python train.py --n_layer=10 --d_model=448 --n_head=7 --n_kv_head=7 --head_dim=64 --d_mlp=896 --vocab_size=3496 --activation="tanh_gelu" --norm="layernorm" --norm_place="pre" --norm_eps=1e-06 --positions="learned" --qk_norm=false --attn_scale=0.125 --bias="all" --tie_embeddings=true --parallel_block=false --init="normal" --init_std_qkv=0.0162 --init_std_o=0.00363 --init_std_up=0.0162 --init_std_down=0.00363 --optimizer="muon_variant" --lr=0.0182 --beta1=0.9 --weight_decay=0.019 --lr_head=0.0092 --warmup_steps=200 --schedule="wsd" --decay_fraction=1.0 --decay_shape="sqrt" --final_lr_fraction=0.1 --batch_tokens=131072 --seq_len=1024 --doc_mask=false --train_tokens=573600000 --steps=4377 --dataset="wikipedia_en"
MLP neurons of a small language model. Each row is named by its layer, matrix (up: input weights) and neuron, and shows model dimensions 346-441. Each number is 128 + 32 x the weight over its row's rms, rounded and kept within 0 to 255.
A block is one neuron, or neurons of one layer that tend to fire together. Before each block is what it responds to, as a language model described it from the Wikipedia text at the highest values.

Responds to: Table and heading cells. Header cells and blank first cells in Markdown tables such as election results and match schedules (Votes, Opponent, +/–), plus word pieces inside section headings and infobox labels (Description, Preparations).
L6.up236 [145  96 169 120 128 139 169 148 134 150  80 129 108 152 152 137 109 100  70  94  72 127  79 101 113 112 141 194 136  81 178  74 128 155 134 162 126 114  57  90  96 131 105 112  82 121 147 165  99 154 143 103 106 133 102  71 154 106  84 100 147 105 117 164 123 144  95 149 173 177 107 117  73 124 124 110 134 168  96 100 171 105  95 109 162 127 148 103 137  93 106 151 155 122 104 168]
L6.up329 [102 140 164 139 194  64 148  94 165 106 134 138  84  78 125 140 113 157 102  93  94 176 168  81 194 180  92 157 134 127 136 113 165 130 168 181 133 112  74 119 137 162 114 103 113 153 207 166 170  85 129 141 105 181 187 118 138  78  95 134 102  58 106 147 156 114 173 144 135 211 144 161 117 168  46 137  93 155 137  80 133 149 108 143 160  96 151  89  95 123  81 130 120 126 119 156]
L6.up341 [105 137 136 146 102 161 163 122 171 120  77 147 147 198 137 129 106 119 178 114 179 128 140 156 159 124 117 128 121 141 147  95 109  89 104 118 125 124 122 111  96 125  91 173  61  96  82 126 188 164 120 158 155 112 123 101  68 108 123 101 107 140 158 121 150 151 131 103 127 165 120 145  85 107 152 114 161 124 101 102  74 196 140 138 115 118 101 134 133 119 137  80 159 130  94 136]
L6.up458 [182 156  83 164 123 147 131 131 131 129  81 158 154 113  87 126 128 105 155  68 194 122 142 112 123 116 131 185 136 139 168  87 106  91  61 110 117 127 124  86 138  88  50  95 128 140 149 189 139 121 139 134 139 153  94  84 158 114  79 104 142 161 102 137 149 156 108 161 128 141 197 139 141 137 167 146 138 184  99  96 127 143 122 121 159 140 104 176 104 169  48 118 121 112 131 101]

Responds to: Occupation noun endings. Final piece of person-role nouns, mostly in biography descriptors after a nationality, e.g. footballer, actor, microbiologist, engineer, manager.
L4.up27 [106 100 114 141 152 145 139  40 106 113  94 136 159 110 157 145 120 116 144 142 105 129 122 145 146 100 159 102 135 121 110  99 109 198  98 138 129 115  90 115 172 143 176 125 151 109 156 127 123  70 190  62 148  63 177  83 117 151 103 129 140  89 185 109 120 150  83 138 138  87 125  93  49 148 121  90 121 128 142 172 121 137 115 155 137 210  87 112 161 129 124  88 173 148  87 141]
L4.up293 [186  85 111 120 152 158 121 126 139 124 108 162 131 141 112 138 167 127 146  94 112 176  65 108 196 160 139 121 130  90 118 137 106 140 113 109 118 126 149 145 121 172 110  64  63 157  83 186 179 111 133  95 148 175 167 161 144 130 127 184 165 109 134 102 120 148 159 123 124 171 118 148 116 161 146 125 109 110 155 192 140 169  90 185 139 131  86 158 100 126  75 157 109 172 168 106]
L4.up351 [ 77 123 131 149 120 155  91 149 114 115 120 203 110 145 151 189 107 146 103  82 118 131  80  90 159 135 129 104 141 131  97 124 118 178  80 177 211 113 108 168 148 128 117 108  82 118 112 132 181 179 157 153 159  72 181 120  93 147  88 196 119  77 105 121 171 124 104 130  46 113 138 165 101 128 135  96 102 136  61 147  96  92 111 144 125  83 146  91 120 143  76 146 172 203 107 165]
L4.up785 [161 129 163  82 144 117 112 129 116 126 132 142 116 195 161 136 117 111  83 120 109 172 105 128  96 122 172 112 150  93 162 135 176 113 115  94 108  88  94 108 126 122 126 148 146 130 217 182 122  90 164 139 101  76 165  82 103 105 122 139 124 115 158 107 162 179  80 137 121 107 114 127 131  93 146 110  97 161 153 165  91 145  78 111 149  83 126 170 114 177 102 150 132 155 125 150]

Responds to: Word completions and table separators. Markdown table separator rows under election or sports results headers, plus word-piece endings completing a started word, such as footballer, bishop, receivers.
L2.up817 [148 128  53 128 190 109 108 129 152 139  94 177 124 137 140  70 182 134 130 118 155 121 130 145  57 126 147  67  93 136 159 160 112 132 125  98 152 171 125 147 133  97 111 132  89 128 129 125 136 153 153 153  82 152 168 164 172 109 129 142  86 101  73 159 111  98 117 136  71 128 151 192 111 138  80 158 133 133 162 209 134  89 138 178  90 121 151 120 102 113  70  64 118 154 140 145]

Responds to: Word-initial "al" fragment. The word-start piece al/Al split from its word, as in al+though, al+most, al+ways, al+ready, al+one, al+arm; weaker on other word-starting fragments and birth-date tokens.
L6.up28 [119 134 166 146  25 140 139 176 152 151 114 168 165 151 171  80  68 175 149 136 131  75 143  73 112 124 134  91 125 101 144  67 102  83 184 130 140  87 112 160  68 102 140 125 104 151 134 152 165 105 133  72 173 171  99 105  93 146 170 156 108 134 122 102  92 112 189 191 117 108 136 102  80 124 163  95  74 134 126 142  99 133 151 123 128 120  99 139 178 202  70  96 192 152 107 120]
L6.up685 [155 160 149  85 117 103 184 128 124 163 186 177  98 113 162 127  99  56  71  69 135  94 155 104 121 100 164 121 133 155 129 112 135 106 168 146 126 108 161 149 164 157 114 171  87 178 125 132 130 115 119 150 113 152 101 105 132  95 121 125 100 117 133 131 115 137  93 139 107 119 121 162  95 160 161 128  92 123 114 114 103 186 144 138  91 102 132 104 113 146 104 158  81 163 161 156]
L6.up774 [ 96  85 114 135 141 138 103 146 140 165 121 112 169 175  99  78 179 169  90  94 164  89 104 136 119  98 151  69  95 143  78  94 162 104 146 112 183  98 112 136 123 215 171 166 113 116  98 143 154 105  93 122 143 120 146 134 107 162  89 154 153 100 156 102  87 105 112 109  89  90 128  79 122 175 146 196 108 145 104 143 119 174 146 123  64  78 156 176  77 167  86 142  96 175 156 132]
L6.up842 [157 105 102 109  92 101 117  85 156 145 125  85 123 133 191 142 157 126 103 135 140 172 167 101 143 102 129  86 116  94  94 117 115 109 164 138 147 104 167 108 105 198 101 118 125 120 101 198  78 136 170 103 106  90  96 167 117 180 109 157 129  62 124 161 137 118 163 146 106  88 165 131  99  99 104 150 182  83 100 153 112  83 133 128 138  94 127 129 143  88 117  67 120 181 139 133]

Responds to: Table header cells. Column-header tokens and pipe separators in Wikipedia table header rows, such as Votes, %, Title, Tournament |, plus later words of multi-word proper names (Championship, League, of).
L4.up203 [133 112 144 122 123 126  91 141 110 156  85 128 157 119 162 140  87 138 149 159 145 108 157 118 144 139 175 124 115 116 170 160 124 152 162 115 118 112 127 140  92 117 121 104 100 129 187 155 140 102 142  59  90 114  94  99 144  80 146 141 190 147 121 103 136 147 125 157 135 112 179 166  87 111 164 111  83 133 110 146 136 132 160 147 122  87  62 142 189 142 193 172 134 101 150 159]
L4.up422 [ 97 154 119 160 116 152  93 149 123 137  70 100 159 154 124 134  75 181 172 100 201 158 140 148 215 159 139 168 127 187 107  89 144 180 171 157 109 116 130  70 104  94  71 108  67 117 166 152 137 104 101  83 110 123 177  56 115  87 129 103 128 131 115 102 121  91 138 124 115 108 108 145  81 133 126 134 100 128 168 128 173 160 103 116 118 122 131 163 134 187 132 155 130 115 191 149]
L4.up583 [174 168 102 196 175 161 115  95 109 137 155  98 176 158 154 156 123 149 152 162 117 137 112 171  99 130 163 123 123 119  82 108 121 135 109 123  83 101 139 107 129 128 138 182 114 135 203  99 120  14 119 211  86 159 117 110  94 159 109 118  99  90 106  94 143 177  71 126 140  92  91 161  96 150 140 164 147 131 148 165  80 116 116 161  71 132 165 143 119 107 126 165 153  88 139  87]
L4.up776 [137 130 103  63 160 121 105  98 118 167 134 107 138 165 162  94 174 149 164  97 134 158 103 160 149  37 125 126 106 142  95  63  78 158 101 128  90 105 137 139 106 121 109  86 139 106 194 146  72 153 113 111 146 128 158 132 109 196  89 159 217 156 155  66 161 125 151 155 102 137  84 115  70 216 154 142  88 193 158 163  62 151 134 118 127  94 143  96 163 150 144 111 114  98 138 137]

Responds to: Table pipes and word-starts. Pipe separators ending rows or header cells in wiki tables, plus opening fragments of split words such as pl(aced), imp(rove), rel(ieved).
L2.up680 [126 158 123 197 119 158  74 166 151 126 105 179  95  73 125  86 121 139 116 176  98  83 120 174 127 151 151 204 149 145 136 157 135 192 149 148 127 188 113  99  60 130 189 110 142 169 184 151 198 174 145 134 155 116  80  86 113 125 141 168 131 120 116 117 147 139 167 185  69 140 121 143 140 159 187 155 130 125 145 124 143 126 110 172  82 189  98 165 128 101 102  72 151 150 193 143]

Responds to: Person role nouns. Final token or suffix completing a noun for a person's role or occupation, such as chairman, footballer, coach, captain, reporter, prosecutor, musician.
L6.up80 [ 89  76 172  93 142 140 159 170 116 139 143 165 147 135 138 143  41 176 166  49 118 123 104 103 120 165 142 145 190 155  49  38  74 154 115 135 127  99 198 114  85 131 183  81 116 176 104 153 167 112 142 151  65 123 120 107 153 128 174 126 134 100  98  90  64 156 142 166  98 103 144  78 111 155 143 133  73 120 130  84  90  85 124 141 143 137 147  85 150 145 101 166 100 144 167 114]
L6.up84 [132 156 160 143 141 110  38 162  95  96 114 156  67 150 123  60 138 116 143 148 140 150 147 119 148 113 114 126 113 139 120  62  82 156 106 119 162  85  73 182 159 116 115 146 111  47 153 142 114 126 126 155 151 136 110 137  97 133  78 129  84 113 127  92 120 153 121 108 194 132 130 153 153  97 121 165 110  75 118 117 132  45 124 145 169 158  88 133 101  77 149  97 109 146 149 128]
L6.up708 [103 114 198 141 176 108  93  99  97 120 110 140 106 112 167 141 108 144 105 110 113 128 137 118 151 142 114 153  92 153  80 103 106 128  88 139  69  79 125 131 113 140  72  70  98 153 145 186 123 140 204 103 124  86 106 167 152 106 124 173 146 164 135 100  56 149 179 163  89  99  97 136 107 121 152  76  77 127 110 100  87  85 102 118 106 142  94 138 151  73 123 131 139 102 121 179]
L6.up849 [ 99 112 117 140 142  72 104 116  95 126 155 129 111 135 107 127 125 106 121  68 133 138 106  93 133  85 139 147 125 151 114 127  71 152 146 101 144  68 164 159 177 148 119 183  90 146 113 127 100 109 111 110 143 177 149 127 149 145 121 149 153 108 137 117 191 110 138 167  98 112 141 148  80 150 201 125  82 105 185 104 166  81  87 145 157 133 114  86 132 122 108 234 119 137 112 138]

Responds to: Biographical age/education words. Words in biographies about age, birth and schooling, especially age in "at the age of", plus born, University, graduated, Alma mater, and other word-initial pieces.
L2.up379 [121  98 112 100  90 200 104 116 113 106 140 117 148 107 122 146 132  92  82  58 125 182 138 163 135 115 177 144  94 122  87 109  89  98 120 129  89 109 108 139 113 121  96  87 119 107 115 168 115  70 153 132 121 137 173 219 116 175  73  99  89 125 154 105 121 197  76 103 138  82 127 120 167 135 102 137  96 169 150 181 156 148  93  86 165 173 141 148  96 127 165 132 187 172 117 122]

Responds to: Predicate after biography subject. The first predicate word after a person's name in Wikipedia biographies, mainly born in "X was born in/on", also (born, married, and on.
L4.up162 [150 105 117  66  88 141 165  81  55 160  91  99 107 165 106 175 124 117 105 103 114 118  91 158 233 132  92 120 147 132 120 184 134  95 108 162 144 136 114 101 110 123 150 111 164 111 142 161 101 123  78 170 147 188 152  73  82 135 131 106  85 104 142 124 102  87 128  85  88 126  96 109 121 221 167 134 154 108 174 102  96  70 131 122 141 204 156  93 126 179 141 180 152 151 114 135]
L4.up242 [172 151  99  97 131 143 139  97 140 134  79 162  93 144 135 133 143 158 122 100  91 144  56  90 140 147  91  80 144 213 178 145 109 109 218 143 130 130 118 112  57 103 123 136 117  80 141 115 116 153 107 118 109 131 121 145 105 122 130 158 119 114 188 122 137 178 114  70  98  95 141 106 150  95 127 149 125 113 128 106 158 156 115 186 106 119 143 107 115 113 147 157 131  64 170 172]
L4.up268 [152 132 143  92 178 110  67 141  70 157 149 123  98 155  76 161 138 134 130 156 184 152 112 148  53 136  99 103 103 115 168  73  96 109 110 161  75 174  81 121  86 184 122 104 137 165 140 105 150 113 115  42 124 138 176 192 137 113 159 142 120 142 168 144 104 125 105  67 127 114 153 162 118 130 101 124 127 156 101 123 177 147 142 160 162 159 162 214 124 141 104 125 135 123 133 108]
L4.up674 [124  81 207 133 106  93 129 146 158 156  95 151 102 167 124  94  87  93 145  90 157  99 120 166 146  57 146 156 125 125 101 102 119 103 176 156 140 134 153  73  80 131 121 141 160 150 139 115 127 159 103 155 184 117 137 105 131  80 143 135 109  92  96 140 150 160 181 105 115  90 134 131 145  85 121 154 143 137 141 103  97 109 136 109 190 160 107 161 103 132  86 136 109 136 109  80]